MLP neurons of a small language model. Each row is named by its layer, matrix (up: input weights) and neuron, and shows model dimensions 48-175. Each number is 500 + 50 x the weight over its row's rms, rounded and kept within 0 to 999. Numbers have three digits each.
A block is one neuron, or neurons of one layer that tend to fire together. Before each block is what it responds to, as a language model described it from the Wikipedia text at the highest values.

Second word-piece of a word broken into small fragments after a one- or two-letter start, as in d-ail-y, a-ver-age, Ar-ch-bishop.
L7.up11:517552445480535525470512557478418516469519507409439471522481492470563585517582526526517502498585520432462574543511486480444584524491596438534507483489462522526515526488559476527552449490418484435452431479362517470509494518544487520561427421538399482576492507548491481544511535602496460446417464487555459568417549406381501494386614539539465512411590602429523521591410528479478526582471
L7.up431:602578459468446489487523476362415469547462545495442507531439477467476575497559507457526503440506494523546462569487468504518525543482481454451513450562503442530509530501538487414567379510447564513496453524468492515474447402441523553554456535486590519480540602557556416530537528462622552417453582385506511566464553441471478482484492501575467473447540612547489517503517512474541621463565
L7.up517:455493451474397538446486496477484553431539512601483521491499453479575544587489529554443507437502554511467528543535444527491477567491459439431502554514508396440473492514574556411487499563473468493504501393549439479406529481581488608443534474587540495525500521458454486363536460496554566434523502515456565538511434434457560466452469529543470429492519606461522535592530538476569497534584
L7.up734:614526528428507550437569442487419491482457522437473526521448478469532460580500472485475503527500539498516512527539460512453522539645521453611566587511554492427522518573523487470460413545514589524504426425367518407507454544528448464503466518493516528524451488531449447505389545505575511474422476524579507472436514457470468526443568556558524534455593564513460515549418486528525503612453

Header cells and separators in Wikipedia tables and infoboxes, such as the "Apps" column, "|" between GF and GA, and header-row endings; weaker on mid-word pieces like "ed", "it".
L7.up314:530496515540405570417451462483475550518474526466483530455396492446510612478461507573574473561490487493577520492507553504516518533521518537584498472482542522558588553564666452419594595551522536499432419413426542525439391519492521494479410474491485465476442526484498443460531431542496579588484574452493564424490448437423469502492467507488461538545596536469542499427511481505510447611504
L7.up373:484512417520453452488487543528419589550531390583481532527549573476575542479444511502513476507387527545595478506593586490533589581510538516532521522438460455494561489433552429470595462579543554487471413481490515478497472506443528523445400545528498489429496492502521539498425468542492561559511423487567548396601483524528420464447512529507388497493538557393495592396517430438532470524528
L7.up452:542508463510350507462463570462471588564528539516567446511374452448505542549482460525460447503507461507520497571628565468424614543489525588513473577374498561576525480482499430443520502604507517559537539413465543590559516480523465460512468474542562540461438508451465458515456458473540573497467534530468463441467378442544513483455483468392404501490607498487526408502473474499516509504515
L7.up593:487558469555435471445448521441487501450512587548480482472508583472471452589554451558526450540570524489539492455586593407426598531577624454512493441476534572493514449520543487435550509516471576577531574435484524565551530514555422579518484534519442577484462432531497405464506458502508616523450521456462529492466524489528491476467564498617477465453570517476514546479461451459446489497515

Final word-piece ending a noun, usually a plural suffix such as failures, trains, goals, which closes a phrase or clause; also sentence- and clause-final periods, colons and semicolons.
L5.up9:546565527488448490446453526517516383461479544542546435516456375494525473493375508574564460423505617522534408547542484436535527515556508467454458476473487525486497500477590434497468501540444547454490525499538370511471565482533474489505522569474443447563434574528392489429482645501447454522509518491550580535507454482527514543489571530515587462544481616532468502443528303510557505538524
L5.up121:534510476535475544482526580515492602499512439568556528430458565458519534551530493549499456486509475601635500556481620468452563530502543519527431526558549457563579536521498495471488566510517517489381384504431542465474470564493494493536431521619456479418433531476530438498521468493504521513457445436565515572413405520445543495470422557454462467599581530506521476530433564508488566482562
L5.up141:561529485458483550465531559543483432524524459508482511415555496517514476591462555537405449420504574558553433480481551499475547506555496513517515562558501484484573508539539542502503382558460452581454455482485509547343483533569431515579522530531386486496555586484451433510504567560560543506436457385467556512519546522430492579489512551486467448496492492523384416475473473472438515500552
L5.up210:543505486508447495435540573446460476526529488623581461389521555469564454485514458519558534370549550485548436477540541464471509496503622474448460508557465458513562471542623503499513514510503490550481410464523502486464542561526470428535441452603383453510523612511492578478489510500486417413511568476604572506530475469509561521500548520578531467425526544542431504513431449490489533457622
L5.up223:524513513403477505506560515519411498445486463565471467440486466490606600565532526438467526561451553606572453535544541402499483546504619513435507535540472455498515441505495522494500569560398483557409507486481470549521485459451488504555539445519443489437460633498406489502480566524551500544516488440514588508407446577566466491469453601411552476487564520518485478504407500529577491525542
L5.up274:582536508574526559435600588560383557588532520509515410485536561478495551470468483487475481472452479572428519517484619499516527535473493525525468598461405375461577570436621452478473596449474509536471441499494464464493509472444522473527372507587460463498540513515537476519524444450551453473483494550489548597449468477419406538506444565538461512457594480477505453521448499473610513572567
L5.up276:512499526443507519431522510534524424465476435615595508606548454519540452516407510508470467415534510485508531505514557486540501540560586508492496457534520497465597566443540467429531444510523413542500397478511417494455569568521457443529564484529406487529469532450494400493385630427449488635398502484524586511478561524439461470503509553463455468546513510513546503475579388472543507440535
L5.up334:570585465496427437456565531596399573519597550509543426473458441464477481597496473381513514434504537478620495452510551528463497536476478421467413603469511524573554457483604475466580504442518501495445489565482424515516558479529453484474509440617490408509532452524429538543519541547452487496573519484473501490546417476526506551496586494460523540514437554546452568551529395516420441525595
L5.up474:536487525491506539429515553518467546560518490538555472469453521506442509506459521472547471479492437508611453447440556458529585516501569544481413497486533466488591469531523541473509477537557545485487526484499500462508477545503510441445393634472533456596462614555508486522511567510481490414376488408586540479542482508480519496440415428552494602435530427515505534628497500470565530484600
L5.up490:526489562535463563406452519536524418603524463515527481464518539449518473511432546507473441502435527540519536550520506411481532537507585439477494530466532456419556517468470467428491499539535557486543511415533547551561467449527474554480483441524421538532451608572438444541486687481501567454373487396553469548572589509458424529457596505484539543484518461481430486576488552514532475463529
L5.up564:673497479488551502525489567519465567508463502527605524458549473456528598522467499459442465504560534480469574491456519497490493521489532501600478523438484492487617515491560466464481415573496558499471460501494596510491359511574501533655444398588440452496514536565567529512444498541440536444416535473556490517412421597416483432501468565548539425444487481482491428534455431499490615533488
L5.up642:538523446507507426430459514526417582451482511482514459500506516487492509459484545446484429416603463470476502481491606509526581512482500513486496498453420456507450440477525414511487495560451531514534389454435528490466465553525490520539518376597443431518448536609450527556523470445611547407511456484610517543495530551411490450437536567488552541493515522492488502576560361435516516536634
L5.up658:464487511534396454518461511511485507485496549595497442552544558500550456455470545532556511460544444494582500498533471457508527530483497460471499516535458456569518535530518534534556500555491438543494345447483445453371488540480494462583430479569465471507411553513471502612480558552511568480464527355495472607446576546540517539450460535504463610385476579482467414587451415507586505451528
L5.up681:560499475461504498455536460509473488474492477558533501457503415464434538496435451499477496415540513462475515479552584450569551518498500446464486601565434378472492484572535541511475452518471531595534482523627535532447531433528491484618466487544469552501468568533428441534488652545482480437452522469496516533537465537448449519454525637579551394443537492433533492541497395435486516447609
L5.up715:470701493456496440498500485534561463414489501475575475482491440526497476466520515466459468467536574535434511426484544521445560503510518504564497576467525509522613488462568426440554511513551444485487429515432429462537497512459514507487556515494484412586493523587372450467429525517524534446402439498530488517516406393479496500452542536589586482480545558502519531480487462491525516521525
L5.up723:528516550451506503473529435561536422539534565453517568434481491471477490496467537464541551480474587527485455493567546454459503543560534447454409611495554499464587477438612446464557494505492436503441486534597365566495544500500463509470425546528488416553472540577407445584508573498510497447444442422564526507553517522504457556463550556527485545511390474533424483460537461501446441477584

First pieces of split words, often past participles after "was" (p|urchased, t|aken, r|enamed), plus sentence-initial "He"/"he" and wiki-table cells (v t e, Apps).
L8.up668:531465523552487579605550571553542493531524570473537432505480585479554515540502465517515528476398502561501461522480629436412546551513538535567480518435497564597562523513474485551463511566466572527429473465560509482496471527466513482500541518513447542575447525488475378483529445540457558440368488469485558431450442446568469450522406554466393441455432544446477540463538451531505521524453

Tokens opening a predictable formulaic phrase in biography and sports stat entries: "in" before places or degrees, "(" before goal counts, word starts like col(lege), deb(ut).
L5.up77:589498386491471473438462545445483529525440451460496524443492558478543561561489505538464436521472415541543528467435563457426534524494464549612527447471513516461580553406565441436632564510444551512360493489390561480453433568515442580517522454442505581409505478562499475464476459462503584516480456535472554539535540484530450502497446496500476509451579522509442561478455489507500590534480
L5.up129:553483448524408484542424596472490578490461506503493473493434573455523542527504496527538505576485504508564523568545539464391545558531558629560635559414500596505486513525502528525512509554499500467460533499482525609364543508545464444577511583404402554412396538475602462471415474583440551526495499515516481510440510490479545418445479555399430480402507518413511418503507471466495477605542
L5.up155:420512453537429520510432481465436469485447558572512526512531526473463526500403445554505565527512524543428440493444506488467590533478587461554562592464541483547510456494531473493609469607486558516463422435527471475467520580531479432485467444606365497454502508523518491534460486562462627526444497532426566470394409487541485472447470585438473463566555556404554499459451440568577485562529
L5.up270:571554394470479442516478556489498476462510475483515393510447557444524515559490572531513519549537438510563544472603590510529554523579557561580554457474439539448512497589549509416567597566527411526518515425399579531382518448478432433510542566464503484426540515527559402475472474505556574537507460428473525491479460530508413453483587542469443472429477450513465509493419567555472624477530
L5.up292:518469493472393550502393556526426565558509491481522529420428516449574528453497491593550522510440452564495512601579514511550529552515622636499565441492577523554472512609481469469448457541486445522530446474564501616466530547447460475496540507485541565490436510482444504505465500457541496462510522499583487401540457559515536447537450450510346473448505429506474460462564396595506492549397
L5.up296:536479373497462550484469470421439462484463419614550522416484539494483574586499561558541455510503531399496494512445491460530548550526421531471447562472538483443452473478480398487547484561514537439568560473458494529551664516581490493501486500539378539398500548476495503485570483613470558459483460448539519475428522409461495524450521552457497454479601549411490547526499459464546560470412
L5.up343:592548452561477505533488560426499503534547489578465539473451499468469544440428504483500507551406519603505448487533653406460499543498508582460560507566569437598481575548513389467579510551371530533480491489516581528477408464478490441537529460575498573409537461437477411557488517547488502547477469587465585468416442424501481463501457518455455423481574556477450571445429477538538485542507
L5.up349:470513449474472531471402464465565484479528453548586410431442454489521503562532496594458508497498572551446483531579539420420531541536471519542597371458443545466560537615536454476423507481490533562486554519507540634477543570541518501488419561449501602523508491441453454515396466567488508533540524540409530463493529435463548480459425449595444514534588482473488421403565474496607474637527
L5.up413:507496473501362469566463589478463554538533481480482465563385561460573528410410528420461526549491537523515474551479557451478489577432418530522467600457485469461492448580591501443599446577470534477538440516368529601497586493457470608475430445487453472345485533515473484537534526606541504541569504572432527391474488469516530450516518543528421499529443505460448553396500459536538495545476
L5.up434:460523434488514510461476522485559558486440393581533432459461451501456571615551431479524455495479589487497506583467548409489557532525509507556568553450594569545475525509489468507495491504445563431436512495488422524406527462588431459474542522376413520532475523438530451529507458505536480588477539442519553505520530528494513453466501525480438439547460648507498520440445476425491499500498
L5.up546:506512423455449516533460547516488551496500420531458447410527555499616538545477506483427529436453413574559499548535508498541496534429546504498499467565545582544464505471503487435508454525447506496393415555521572540442511411509470614570424526602413474504470500453453373505515495487511546529453488510498571405490481531555520404466486498482434487389536583464434441471518478517606636504468
L5.up608:593434532476480410552497486377478463556519466481489429499462566462513481459417524513466517574529457522478440469452485521469540531550509632592561528399489516510532429586621470514642479501493402575530407470520465567389469515534480422527479583442492534412498474470452500458376496528539511542529447435499563462432566415454486547499506475515447464446592517465452511521525529538498461546471
L5.up622:559502428552416482492558568554414585534539426474552550525453480442480486538408495515517432521476490585551483578521565480518559525540486503518478475468446545446528481510574468478621484473432451521498553507429498542458477487468459498476480520472493553418559496566473520466473467544552554589593414513467553442566588493573477524469526575513353410481501547492581497448444549521499520443525
L5.up707:448496478475431556500490477529459543437584461519624492408549429481604575503446550459427471557494544569597440521529498500487546524414489541608567523395482544465512490613580483448512490582413523472507548501565474560538521481508504420483481508545536505533459536434430526572454508512502559530493466494482489506511467538520578478438547632539490520503546525442502457441602454519538497569448
L5.up724:519502513477452565483405531493580503558538402572506421474530467460510535594525496471549530494479635491457427545578466458426500559543527458491516610558450539406550485533461440436593480562486594412494492464453440555450486400480466486475541530502449570520498506596498441491459553630461521493374481478496549335515576446555560522423449471443446484479479562397514469488526444541492470555507
L5.up742:363505455529439532481494548545524495519490488447502466470449516490500449504494503453467482576460465489542493565405529491530594541497383591557556558549411558548528572448524478552456494502413465563531439502507477540461519504500480464458485530464471562558513456540540498475496459578631567485513455486484533456502589463505450531450615571468503421430542480451480448434431436600499493552424

Sentence-final periods within Wikipedia prose, just before the next sentence begins (The, He, In); also section breaks after stat lists (==, blank lines).
L5.up21:472510510451478470384467489479509432568513431530517454462534413447617517598531476542538478570458527571541537578467536504512577512494459584497573489398561434542609519569438502535508423577401505573491465503513460512534520625503477473463537502414554484482410485414518458418489483633530619468436501491535545516441515449551470411418517466534440555436549511490535444567525499542538495613493
L5.up38:534487462486534447414504523576586522461611579438520376488399474475526530539485490432473548418479554489466523465472620493459522513501550539480575506514553409543486512399510384490515416520472508583483400490497505452524529485520511537497489440561501507512512491503523508555438566437559422503365546480508573377406474495475510493496505574434427454498608508504446550477444478471485514508469
L5.up47:537539486532462439534514543522545510426572594493404559479463537495436515515440496493506539556593562547433363442387412467503583498546545487474404526480523426469545464454630564532491593486455516490502508508499619528506483477502487473477465488557503440499460495633492451551553501507540522443496438475368530485563570501586516491510505614470569544419550579490503509434518499376483485472566
L5.up94:476513369494493503469455474597554468489519395527524486440523500513474539459444505552473462545551495508498424478498546397472544544537661514598493472525418426470546532511542497489520442615478524530476370467492477556438522415584508521498537427550467541461466523559443470510562519538620510488568524533495484487456564505486493551410544442490583436492545483484434509496578400444494563479579
L5.up108:580494460508487508488422540377504490486560447467524573417523504491530484463562455543512480496469500569499388493464576414452582527522427476574580525473441426571494403477609469534473435551448486572449558506456492530472524564569452524541417487526458605430581487449397472524506520559603525574503493499510625526495562468499527497437462526547490486503609560532435589452510530427476531531529
L5.up115:475464512482442566488493660498502476513512522413493491495523550465429458419463470514389444588488456598558402551436548486503571555483473465501487565374469451565533479503520502555410423567481524536468467549453466515480454471565524462479470575569439424457433485463442519465488491583595451492497516499522592463474485482494503518436522503562473552457468484442481447472502395502484569583591
L5.up184:456431467513524549478499501545506526440529562408528372527424558484550530447478508416434512427550544490513516476422541501489504531490623504401501559512516448536546519461580544493441427492465581559592409471511451489501574492534486598524483431569455550481545451530470518588494623449533456455411502434486563446465406564437509496548489546416480475473598551505474528555438498532469482511474
L5.up193:497465583510420546517512542489530459517589581499554412480542543450526479452412453561459515490513452576535472574508651482480537541425507577419525526424482442536569533572535572465436379537395479529435470399551571577427494524537507527499370467555525558494502424477471538519487526552479480475476555519421574522559518543482493454497611516519453502531484505489477429462530549513481515514473
L5.up234:456507492548374482555517503516563487479539518515613431448410529493513521512451542545524445516509438520442504480589453452371515531548524569560594487489471475458521450480450452440472506607444519557499413523507531543546492494644515512538470444505523568529493540534555503548441505545433574468491491493461505422541511381524495493483447534433538464441633533464550433491550479512484533533383
L5.up267:539511365532393552438484516482536520406512555617568530402516563477429495524381538458447444501517410560471442462576501490444600539562503495538474510469478459512448451537524462507527558552491561561463521491454528524571523511545524472532452460540509547481465496465479551499560468496450631478470509459476503478489448416591523548446498564418502529530522504469521563532534496406402589544537
L5.up329:456499408457415601441393519532555510391530530478568466381468514466428518504544469478417481475462470488567494560463535523466563517467581510467476513411555431511575540555617452512419442524481524527531513443564517546480538435615481507518457527512478618526492500447452513529427533479502522549492484489528621453445472471363455490523523539496436401543632515493524431574468466485462544521465
L5.up470:545558534555452390540532544484508509549540512486523507556454520442503445443487528528573525387506455517539509471481614486476512500474534585464438459498542372564620499589638492416450523513531494523532452396513529530461501580500491497516434505609546496506512478514444485595513584509510513456433447491492534549460428551404533366500505440571495506601604475513388529485463569524537478566553
L5.up547:478555390464475533474475472441584426493522506503490502433424502489498537544477535519359463455490498516494374454443475493458529541499500558548497583513497445516528448471526475440481538489456487594442449499460515454577491475521509616485456438614613498502511538524399488481490451559504642487501532451412455479471467501539461591520448606417518545451519513520503580523486516507430554472484
L5.up669:485536430368468464391433477470590425530551506584550550421509452484462509544459509402583468471457572509456385418474430503438484544531531480490514570464473463475592495493589467526449472491513461549452522509543413551602494404502477462565540462554490535542508486570424509456568624582463530435539514513485452473496426491477476583451511563505548550530514489498458515597547428435528462462518
L5.up717:515556416547377485452431577473551513509603603473562456371436514444457511454510469487538492492423458529510556466438558478429560516461578527529506496499481359496572495396543558495466483550474501594485454456494556531477562558541502497539416450487481526478470469553465389484592430601525585465461486532447586447533514480452525456486509610499469484475616502455537437503548529414471515497465
L5.up740:574502440448493560507550519628497507532429497578624518374530497502541511507493571471447444558488582530474524514532455501496527551462516503572531610432468440502565492521521484505445464523443493476401551493456489561459451498564436473535508514437452450501439645575468498491555645561510613500455467417549445484586521520418443555527454551491514467466526513473389507585507419444453545448567

Highly predictable next pieces: of after one or a series, mid-word fragments (a|ver|age, a|ud|itorium, airc|raft), and career in headings.
L5.up42:551578574486528540414442569471367539485594476394469468550426507481522499453554547541456502527572523534565554579481523463502523511509531452485446502504496405524470465592437392482566467493531480443485428450476511420482405558488511568556481518511435559485568525504403501455463443581502526503428423402499548566545482552499509527436502576557438550459526516478548394514503580445543492522496
L5.up112:456530402430455417569434492504406477502529519566555429420509515485563580480571496520508479404579446463478574548522561461464545534460543514470558401411502390464501498581547495456438523563412560566618458510502534520502601459478487466476453422597423601523585433477430496492476408527499562558516495523476530541445536470499580460436478591525519503468514586490407523506496543504531517529498
L5.up207:528525541515471518513392501502392496547490527518453509541436568414510515562485429508533562532538513535490463625378540477529567503508568479563518518428483506564492443514563555534470487528474502495397494545560447494448547489512462456520442469619477508398502466476527508488388551616421550545502531377537524600439525514453500525423416578487511478537588511469496453548445510404497481533477
L5.up213:485572555494425486473445499494446591552476537435456449488441472500520545434605497550422499525504552556513484599437509436404502533460476501493570429447504444565494534549469576538500563517548380574500471487551496547402542410472510530508478508437540517453536529473425477560511446535568589516492548430554479517552468568514600561492523454550486468477491549460381451418557561552526455474510
L5.up295:586469524549469612405444563550481426455503495567484450518536409494506538516526606476492440425441567572529486550394477481481512524452462446533510558429503461500524516462446498481509403537480478479478436489473468434546467540507503522575484578505444464532514585573447470518464527512537542395387473396508537524509479509548586615543520555567522479499463441413535551555496461491554545481487
L5.up369:533512532428463541495467605537481500523488498532505460593531499495511525541528571538457490459589561554592473549499511438486550527457474486582491543478498442493515480477443459455596497521446514577514429445441542592459384448505502459554570474544460468432461509462445469523481580516575553531486455397512562534390475549457526456427594519555542504519555425480362572479445444443545623474553
L5.up380:487546578461462473524518498456449468433551459559470376498411585458459573428584485539448575501594458506546498582423515496537514551580441432593433472492533462549499466473498463450576496487454462472482535472501502525463596539465505540473524500552470503427625499512509557502603422521478540405598469465490525530479493403434615540517511476534435560442480555501515456545522601467533573521536
L5.up493:501504572413423492469433550493489437545535505568557447400513571498508537510528556484526504496512635503557504475466437381474506524514602409522539483432498452471491621513436435500532533539481470554623493497506571455535517510497484515529514445543420545439535545551376523445559570514546666543500509458518559440562478452502503530497511623498496409548483460465369461520493498434396465491508
L5.up605:572534548506521503491475427534526421499601555510480515506431377497512590478501656556493466544493514552557562453527546464451539534481489468556543537550519496455553517434436479494540458552450497574572434445443586495513440554493500532480540522493522483557512540498452496542508424579549601495490444468506561583455529554450564613486472549558512600516491486460435516480577464477520560484499
L5.up620:531646403528476524478557595533460491518598515487499459472522506445510540506577573396449432453518492516449577595509523470391544511456529436588543530473476449600512477485543523523476537488372510513519483477502534515473452481515487502542531448499508549493511423527501528501529501500450548478495481467462465594511485502446527544444405518425472428531523582487464441488511545392598515500551
L5.up629:466581413562375497454552598559378458529485492445581434556478445467533510433525523504544494431518565500567494570512575489505586504460489546481443385429488456504470443618592526484544496489461526527585470556533523457520499549438516409499498550519469488583497491506498494514507439467567478564437430438453544493517480551397470476556644517510462568468483583459423456481503524487515476555558
L5.up651:534526589421525384452521567550467448431483472530472495535515478448462543546555440451489457396645479548555496604412470425492533523513568479464442524515454403630468568574535446595487422488497537530571495498517482468479508493481488503583535494468516614471434507534389460533504481537581541508486446430410510559444506532477523451505478488527584544446539504509513445603468443512519492559508
L5.up662:507621430548574451596533483515412536489493425479540434482483537516468560473455497521391512494563534569570443494504512476507531517523559564475397462467398491446480409551439442489521460525462444479510434498432552511496540538498489424523418556445544526473497595454428482537513460524562466507444426495568613447504465535411516462536547682600497499477527522467573480455518506418542530501575
L5.up671:475575607457503450448439633458434507494567467488544391593475511475551552502606520648487491487515462523505522603485497529560524528542497464487481529480560382575541533461506465507592482563466393551526507452443448493468540505520481522429495495428437491493580448594471564512503538587475565463488479439387555539513531400497594453453547502522552462434537491479445466529450467396525498501536
L5.up739:552533571421559460534470493465482434384611478484422522543388526424517507579594442601409472422488525457579553573596539576417425540520524451558498539456573482503472489485523526524473484494575469515395500521522465518512546570485420527491399463557504581477476559476582532408455493507606515436415407502544513565450465454502478589504460481519537579555480488525540511521543538469483518504482
L5.up741:496581530483475493456441466496363500510516590494521488502497438484516522452485460569602432497471531427558500610452477448552519527526531478528481473520475471522540465538456565496518511529475483583553437477467486436590520539513449505584410453503398470548466453545492494497561501525439582529504549424462525548543360491445556610468469531637486534470544622442515420494527411433470598465520

Word pieces that continue a half-written, easily predicted word or phrase, e.g. larg-est, ele-v-ations, L-ib-rary, Historic Pl-aces, one of.
L8.up441:522502495558464502523465487446442539470552510449529523423400424487407560490505570531455491447642465495478576577480536478474506543552442475479528485471549523396473496474525403482488358539498502520528390520416546552470437470552543495540436381650497577520614500535446483601484496523487557544492503430594462593475451507443550497509621552571532475495497547399443595472465511433479498527523

Word-final suffixes completing person or role nouns, mostly -er/-ers/-or/-ors/-man, e.g. players, emperors, footballer, businessman, advisors; also other group nouns (members, children, club).
L7.up95:464438437434473480574482556530478514576452441585495621480465562481489512498505497469438498431536448528545405525556488434446537547471509464427492573510667491543491430521431436440524480535457413541477497455434436518566441551497554538558470574461393606562524563462438478510526504531425521523481517496490522487514488538473533417484486474575441567504563499422438487532516477508540440588474
L7.up333:531475517533452539507493614580441451539541407476560416509496563528494597528505466439462533429615538484595477527513486464506597515538537423519623516539573516533503576522447463493569530506416441511498405469477440480459452562521475588525412515513514537482509533525390465520510490540517552460444502506515501501470522479443522459455482482474381464567544472459575499465483455457580482530611
L7.up692:511509434478486633517449568556463395515479432506552459521435511463573473527474490448464507498462496524464474501474480488451499530445604482486442591566654536465513522586523460523588482508486485511432482475514528450519487498518553551565549497539509462558546520495459496487444658543523440518413477523515527557477417540425401458486436575471447489480559573423529529570533435543565565540562
L7.up711:571466465404464550524474482541467471407481511489570509532506532458558595576506475488468486445568523495591435544530423527525551536568623533514501442425569556444532393491597537520488436471568528554422385477436424499484499477431452548431467554477453520570586609522506532513539529508429523495379458541583539454498518523506461543461476498494371472418485433471456544535545441470582566518519

Final suffix pieces that complete a word, mostly plural -s/-ers/-ings and adverb -ly (critics, similarly), plus were/are/had after a subject.
L8.up131:526522452524526481458535570442461470502438562555562542428554544503569508494548484539446434451522528460483460440538413438467555537527583436451457452487493441449606564442503563496539471529435507502480439412462424575479540469484470485597453451578476529537527555561386474518489577520492581584390517462569573585521571478485536501396547529466530441420569519454486447509526444442433538452495

Final full stop plus blank line closing a Wikipedia paragraph, often before a == heading == or new paragraph (e.g. victory. / artists.); occasionally plain sentence-final periods.
L8.up580:497493389399529504427470530522545441441448508577596452428476439542528535470382480619506442448515447537479411498484555413487507497531510429537494535501489432509513566396577516449523441614497508548561455548409540565450515456491494531548499515462451540540501619478432476552472524542498536512450484421476586521487507430482461477454436513519473468541440521504471521481542425444470580482565